{
  "n_layer": 10,
  "d_model": 448,
  "n_head": 7,
  "n_kv_head": 7,
  "head_dim": 64,
  "d_mlp": 1792,
  "vocab_size": 13604,
  "activation": "relu",
  "norm": "layernorm",
  "norm_place": "pre",
  "norm_eps": 1e-06,
  "positions": "learned",
  "qk_norm": false,
  "attn_scale": 0.125,
  "bias": "none",
  "tie_embeddings": true,
  "parallel_block": false,
  "init": "normal",
  "init_std_qkv": 0.0239,
  "init_std_o": 0.00534,
  "init_std_up": 0.0239,
  "init_std_down": 0.00534,
  "optimizer": "adamw",
  "lr": 0.000838,
  "beta1": 0.9,
  "beta2": 0.95,
  "weight_decay": 0.18,
  "lr_head": 0.00519,
  "grad_clip": 1.0,
  "warmup_steps": 487,
  "schedule": "wsd",
  "decay_fraction": 0.558,
  "decay_shape": "linear",
  "final_lr_fraction": 0.1,
  "batch_tokens": 32768,
  "seq_len": 512,
  "doc_mask": true,
  "train_tokens": 293900000,
  "steps": 8970,
  "dataset": "wikipedia_en"
}
MLP neurons of a small language model. Each row is named by its layer, matrix (up: input weights; down: output weights) and neuron, and shows model dimensions 149-297. Each number is 128 + 32 x the weight over its row's rms, rounded and kept within 0 to 255. Numbers have three digits each.
A block is one neuron, or neurons of one layer that tend to fire together. Before each block is what it responds to, as a language model described it from the Wikipedia text at the highest values.

Responds to: Word-initial noun fragments
L5.up155:099181162142097104138110174137138141118108116138146145099150155133112054093097109220113152127121090125098131113191185112126104059182092117174093119128140176121113171127086090119090077119170081143091090132092129109142151138193071132101149174177121118200091129143117188072106118112137103117127143139126177176157091160151217070139131102117087059172140106093148154118186105118115175194123162107104115058126145137160145159134144078075116096120159156104
L5.down155:101136164100132133134126166117060165102182086155071151167186153134124130126126068123119168115148129114123138124092119155138113179115162169129126121128173115085095144056141124111144113213102126075123082115147175146182135171192099148094143101157161094126155127100161147146095108147116168135135141110149148110164105162113147130136104155160122154125108120078123152060104107123183189095094130230094139086073140103106164156158149073101171124063168139160
L5.up452:134124124153128137151145136139097155113143130098086094127114131120106094048111094160107146134103111180174150127137180143145168072118110120162081102176135120110103107099190133134123120130107083163147135177108125137100133146171130109114162181139151081209120130128082152119155169123135062108131133183142138106163067107184171058137134152186176106102159090125134127137124138072123120101141106113129073086085145072155126193092107078107117077093139156086
L5.down452:084159117117149103144173117151069151118136110148138176090062096139157122081152118134069121137079148125143125144089078124177170118123148103131161083192142146127116154096126171123126124143140116122078147103124138087142203183108121138058144149115120134177119127117126141162177155079156141151105126151106184170087141136149123099132141223137123085189115141084124167178142175147094163122120097159069096116140115094141111132122088106202131101049087081079
L5.up1015:116112115134155161203152145161074169085179124146108089058124139139084109108076147082107115143175101118222161113150208184166158038136130143147123144153128133144169135181159127114134132145120083175110119113124087087156144118170097086125200145122119116198113107147095137109182211138142098080121139077107144193146079081105149115133131126161086097141096161117099138107174108114097175120131113149142117087076153143095116114091153081149106138133083158109
L5.down1015:125110110038127072172173112165106147162098120109099164111154105111118123125130094083106120123101057133117088112175150139092161128125124111102161063125089127057063152122125127156140093128125130106121119180144111061133155138074137110103127156120139140117069147130135093126162125147087149170168138164172131116097102162119171141164096182131199072103094153129138127139126122118126104177088132138124105171095166137118101139092117093114180169103122148074
L5.up1208:090156163181104071132174159152109147113095163125117161102140073169102109112183222113127117140089163076084175106164158120161100114125124054166182153090149140161184186141111101080111126141129103122092119139125115083173129165192091159147117154096123113081084129094146151073147127147112147100143159155170148128145090147094105095211125148131188123124174127083058124091119107134097136154111139232113176112085138149113102118142133221094122121096125147158
L5.down1208:059137168139125170114147099087124152192108124098142182169099143076122114138140138119125128179126120068095087140149112144129128093145110111142133129127167121151136157075088149156121132179150105097130115065150109103058156132119134108105125147163160158131145101148143122122147146117130102160090166137117087139131147144158138190114051141148150142141131120129135099087116161108150117173143163152106142119087141124154114145120148119141136170148164163138

Responds to: Technical content-word onsets
L2.up423:137144097128081143083124121196097127111114112156143128127161154130120072139132122211175143129115089145151108122122182144121153125168103134143061135136121129130098103145158067166102079101112095181119116168134156086103124108151114116153166130125113097096149121092098147154189091110157062106118150136110133130166124077172171104096132158131078091192100103107123135163080128135149122099132120071137090100138184140131118172123082057085107166113170153100
L2.down423:073088103160140136111108164126134150115152090091068136103124130111143131157133142113068129151176186144103124086194101140117091133147136145084143085143133092150087161126114121158139153158145120152107161109123169127212145141134106171103102122171097145052135062136133153121073175110111131175150106151128116123108132165197112141135116070148163137031168123112112098097113123079150140116100147181108187128145126099092151124120110233091072103124079101147
L2.up922:129135169115141145152161153141173146071102077160132143132139115144145140147136110114160108116068132117155098131180155124132085095130099115214132129126155116193165102074141095111139111133091138158084096104100132110115127137068120116121203170123073130140129181087083169080183086122124052071121148131151113077159172101129123126108093171128127045057151096091104053172125096143151124114117120106087127091169158153131102166148165067150110198152173177121
L2.down922:121125182130153057142165189129142182152170190165167126142160059096143166146137169108126120106134121093101134078148158115135109139172163149111167132115163050166091133155134123184197103108104100096163102103104123209121093086123050151082117143172116136072158117099159119147092119133105071122199201119122153159067097100126147099132138165143063140117143108136115083139089071103147140118100103114151174137136125145100129172124095112115081132120178140162
L2.up1374:148163153130114114156122140165107108140065131122087153108098212076120138146145128112140123120139091100157074129195167114101178129161061110125099165099141120068114111120099119138113097118091106168105157165090094132098050136161145085106154184132106116124098129064062176121137115121148091051085141166106138185150094073153195134162143167119153096131119102082085145162073081155134136097117123173144167137061135126158112139131143102117104153150117174150
L2.down1374:162153135119095147103127110121143108065162115106136105131057161123148113122166220198158105091078151162110164138092117137134101160120085104152113147120112121142137201092073133131135134175119145117122092162128116099088172150139059127127139135126096121113129150118106125141070210127123188098181102097085106168121153111076121127151128143166074074095115134107082106154175113111118171042105135178196141140191102186050124130221100177156090119192156093111
L2.up1587:127158134111123135154148117147110123096084111114132128129143154119114144101162163090117118154129183070193113132138182126097137106133097108179136137105127101146196088110173103117130063121080113190138139131084102100084085126131105111145175126101105082196110067071087180146129103106124053114140157117095137084178126104153203108176121152129116108129184026110086111172134107161139093114122157127125115073123167064148121146154107078145109119126124166147
L2.down1587:148080127160102095118092152129096109094104144196143154116035106106119172126145136178102125068120168135127133101160113116082096131106142105153164163118148114117157097052165050156133132117146152151145170190092095128154149106145090062133087151137171139122106133108150129124101157162119115127230176159150127076159147153079151105103135117185121201113159091111100122227107089150102135140090162157140105124154173087120081115132165084066088133137132133127

Responds to: Templated field words
L2.up112:128157159146144086154056168150101131086073098124126205151116133060110096152112076128145154103118135084122125211111167177114182122136157143096143126148155179135157064064092138099174097120142098126130200090096092146118104126162137134179118111205094145105095094110132125088100134083169147088151143108090136185133172100184153126115171145103111119126152078107085104090114091122093157163046101169103154140064155106138115176059132134141098087067188149134
L2.down112:061136145149200126189099141148153111090104078130117134161156095117108148130097113115151114120111139120186119133110099129105127138088152099155145156136117072109120092104092145144145127101172154137100182112125093112130128056105127094142117156141134180112100061097188146161134149099106118127130181160181153092078062128071127179131115112044147096125120086112145091102098116132074146164088134151118105047138132108128168157140189178146120127114110121093
L2.up923:112152179119097134150143132185130131168104149118141176178131094102145140175127115138163085123149165144134136088096116130171063173096177088129092096096136172141186061124097133123044097110109151168156148101128121128130098109119202141144183082116116159143168111114106112112168065114054120131161141092183127181163171131129144168132149129089121103085122112167138086136155110122220110101124166103105130088181167124093103167159134123134107135134128135179
L2.down923:094125161146125130144080121170132126093191098087165179179150095174098177126144107150126102138137163119152102121103145170149122142123111093137144163100078066122185127131049134090077085173110169123088118076042086148113181158070090189160109157078161073138112120112137127134076131131115143166147118124156173098095151082152191134155129156173122100147107142148111135206126097087142132147170137092131126113171126081175151173101128142088102123153129120123
L2.up1419:124127155145109140148170140165141083097075121184142137171140115134123114141149141178095099139175118078124162116110118134186089103132182143145174112141136148182133113117131131103108094147095115153155155141165146171112173148144146139131094081133125158070163102148126095101118068113091107126172156133180149092128135099097170125137130121115121115074151104154120076132059073144214126197054176126086089129164124125112094189133120123116122119142142126155
L2.down1419:135173146126114093123133126146143145114162161136120112169132107151088184161115131085146085142127154164191150092035164147186163134149155141106076143157126140148159094109134150043080109181106144104138163115129158024120082105139131120161122099066100114081124169159164176199166101117158169146174126131093151153102103147076145132092074134099149088084090173157202144154126121133134103157119118055150110137126137140124114128121177170071088085173091134126
L2.up1739:185111128116056161172157140190117088170095173127143112158119135050096124090128089107169143182146130102152140138160144179149057107129148045119089111097111148155157091101125167160144121103093128111139185140116158073116149092165143120161121135107116136107112135139114157123122112163148100144174146192153164101155129128146138116086135136105082095079122118142069048152100095160163123157092167095167180102101115072107137148144112116145111108138102178139
L2.down1739:130172123146134098138120132133152135162087140076163141190056069095147203151139158137147105126169113149171151111081085126135119107105076132167128148136092149154169105119099176153097140135075157098151117154128126085056173168105180062181138195090165133095095152099140123159118151126092147196186115155144122090062173140087137112112126130095160141140118158161179099132113077134073071139126176145121175096146135059133120178149166102155096123090088136114

Responds to: Section-start subject nouns
L5.up135:171188137138124119139136167163099127131082116158149096101107205103121118136090163145137148113162173171129105146136135114164113151139155123122050098091134149099104103156124142129094131105112145162068104174127137128157126110173145155147168140163122122109127156082147140145130126073195058056155130099119161134121118097184151128095152136151136091109154047181121137107164101105144091135087081149159130169132149144106107076046117102181101167150146125087
L5.down135:127117167163096137177174133148088086143097132147098101128117160128113125153095131192127135147100128116129098145079107115169155165135145110136067066158197091119125097125093182153097158170132143166110123179133122127112104144173124145123149141177052111089125086132157102162151110127088160134106117159081101062075115155149105125170162122071101122093149156169088119091117078120148167176124125172087140128067143102154116168171128058101115155162116107102
L5.up342:129062111132100148154128126211017131158172094121082083124143144123082097125059124139112050131082176153104144197127107114141128099131109093147117069132142126113111105093140183105139085118205188113108141124173085084157132137146122079109170110149139171165080147069184083139163175106163137103137145113109173184131209176089120148141143085088149106046106120155121104129095135084166161160099087129153124140148154110109109133117116144132119138087136139069
L5.down342:146108053101149126148119101166134070095134120121105167172162112157212121168123098151120174123130149166088170061189062147131143042141105141113120146068119084104132055137101116121129128153113098121179129162161116128139090157137129096120148152128086191081084126097122060095209135140134072069104109057120137115099086107167103116141111072132155120111130124130094141121144176140108139097158130130116129157065112118096151177209129180141170142122119115069
L5.up1169:127127176105148117190115148136110168078169151145114142102171176172151106146078080123105093086124151183142137141116099152202126117176104108109133126136120151149168101132098153122089151138162178159130107105116126101189117086110151118175146184147152117168154115102141153182139144097127168144118126159149194168125092153150105116137153149151101052106126154159134139178123044098163122138129119149162134111125101115108120133074143120154096099140107120128
L5.down1169:099158150107085079120095079126076083109214104110147133170147147149045085160107104139142111116116170091174127141135102141102151163128115077083136130130154152074185035118053194087123142133189135181181209162121103116066123169104152081179146113173097138083168130142107021121159145086136124105155097155101162161149132098110116138173136110046123118065105156148156154109181091057158108165126119142096074177100127117087119205162153100115145142130103150064
L5.up1299:107094141111092134190150140119073136139103178150101079074118107166148149122115114122154143111083141124120117123116110086142098099142140162093091098114136173135173141125160091127119158134150150089094103148149164111108154134157201133160145132153138105188098083157130147110095159124101130088149129105126101143136115121143113151132186128203096101112134093128102151139148089097178121122123115139141137082131103143117101085108138085114114110096112118085
L5.down1299:144118114106105093072120103144082103130102183106107119138009146121086184194095134160096163142183147091091153207149120129182103109124153100103149107123129143146120147085136170087130162136067094119122151115091095114126132136110073051069148081150135190135100142079116150171163149106150125098141141140140131141110113100089096130148085148101051116146128131093138127121132140127174160149061080134136059109130106153149101165137164108089130085170118172103

Responds to: Mid-word pieces, technical text
L3.up30:186160150122073102114108134143060083146117132161137110115104200137166090151150188184074185118154113172159088148153156123052122157159091118140091173101120130140081151169130058139066103123169113172075135132085126112092166105141159133153129146136142123199140112079122150096172115101132082089111145078101099107156127101093189103136099140131119095183086084104169140141155130170108098157127117103140166128110149124145116157117105089122107116107137131099
L3.down30:133133144135089108150122139106183140132163085131116102151148100163173139127150156070142100141160147124106118100196096194093112121122145116090120110140142134163127149118116120136118150123138145075106168106116164060178074144103120176165109044179143147100108110155127119098089156145096155148135077141130072119116148148131150173140109089123132141057137109128171094092206114094167132165107144139164175155083128133071127127109150206127109125105151119161

Responds to: Statistical summary terms
L3.up1752:156158078145152115155099163150081100077097145104076164119080153152123117149058158150124134132172157085147172201119128142191116152117150090140145126090128120104122146106088133163118168116122125099133165089190134139150087111183089151174178102106146143143213163090126134141136101124110078162180133101142182174118117106117182141102157119113117124123146105118094149059099111173160162121012119123120129141116111127124137103141122165146107100146137191108
L3.down1752:159078171136184104156187165132185111091105160200133125125105136170176109134134154145104110161177098134086134161123095202146093135125143104111082170085146132144127102146155130122122114157100138143135140117118090090092093123196129140145150101133139106065088146113076098124139132070156079203134148179151156121181164106132125133102145126097075129110145141134116144139159093120136170124147136170151100129160127107094147128137125178136115130158118172148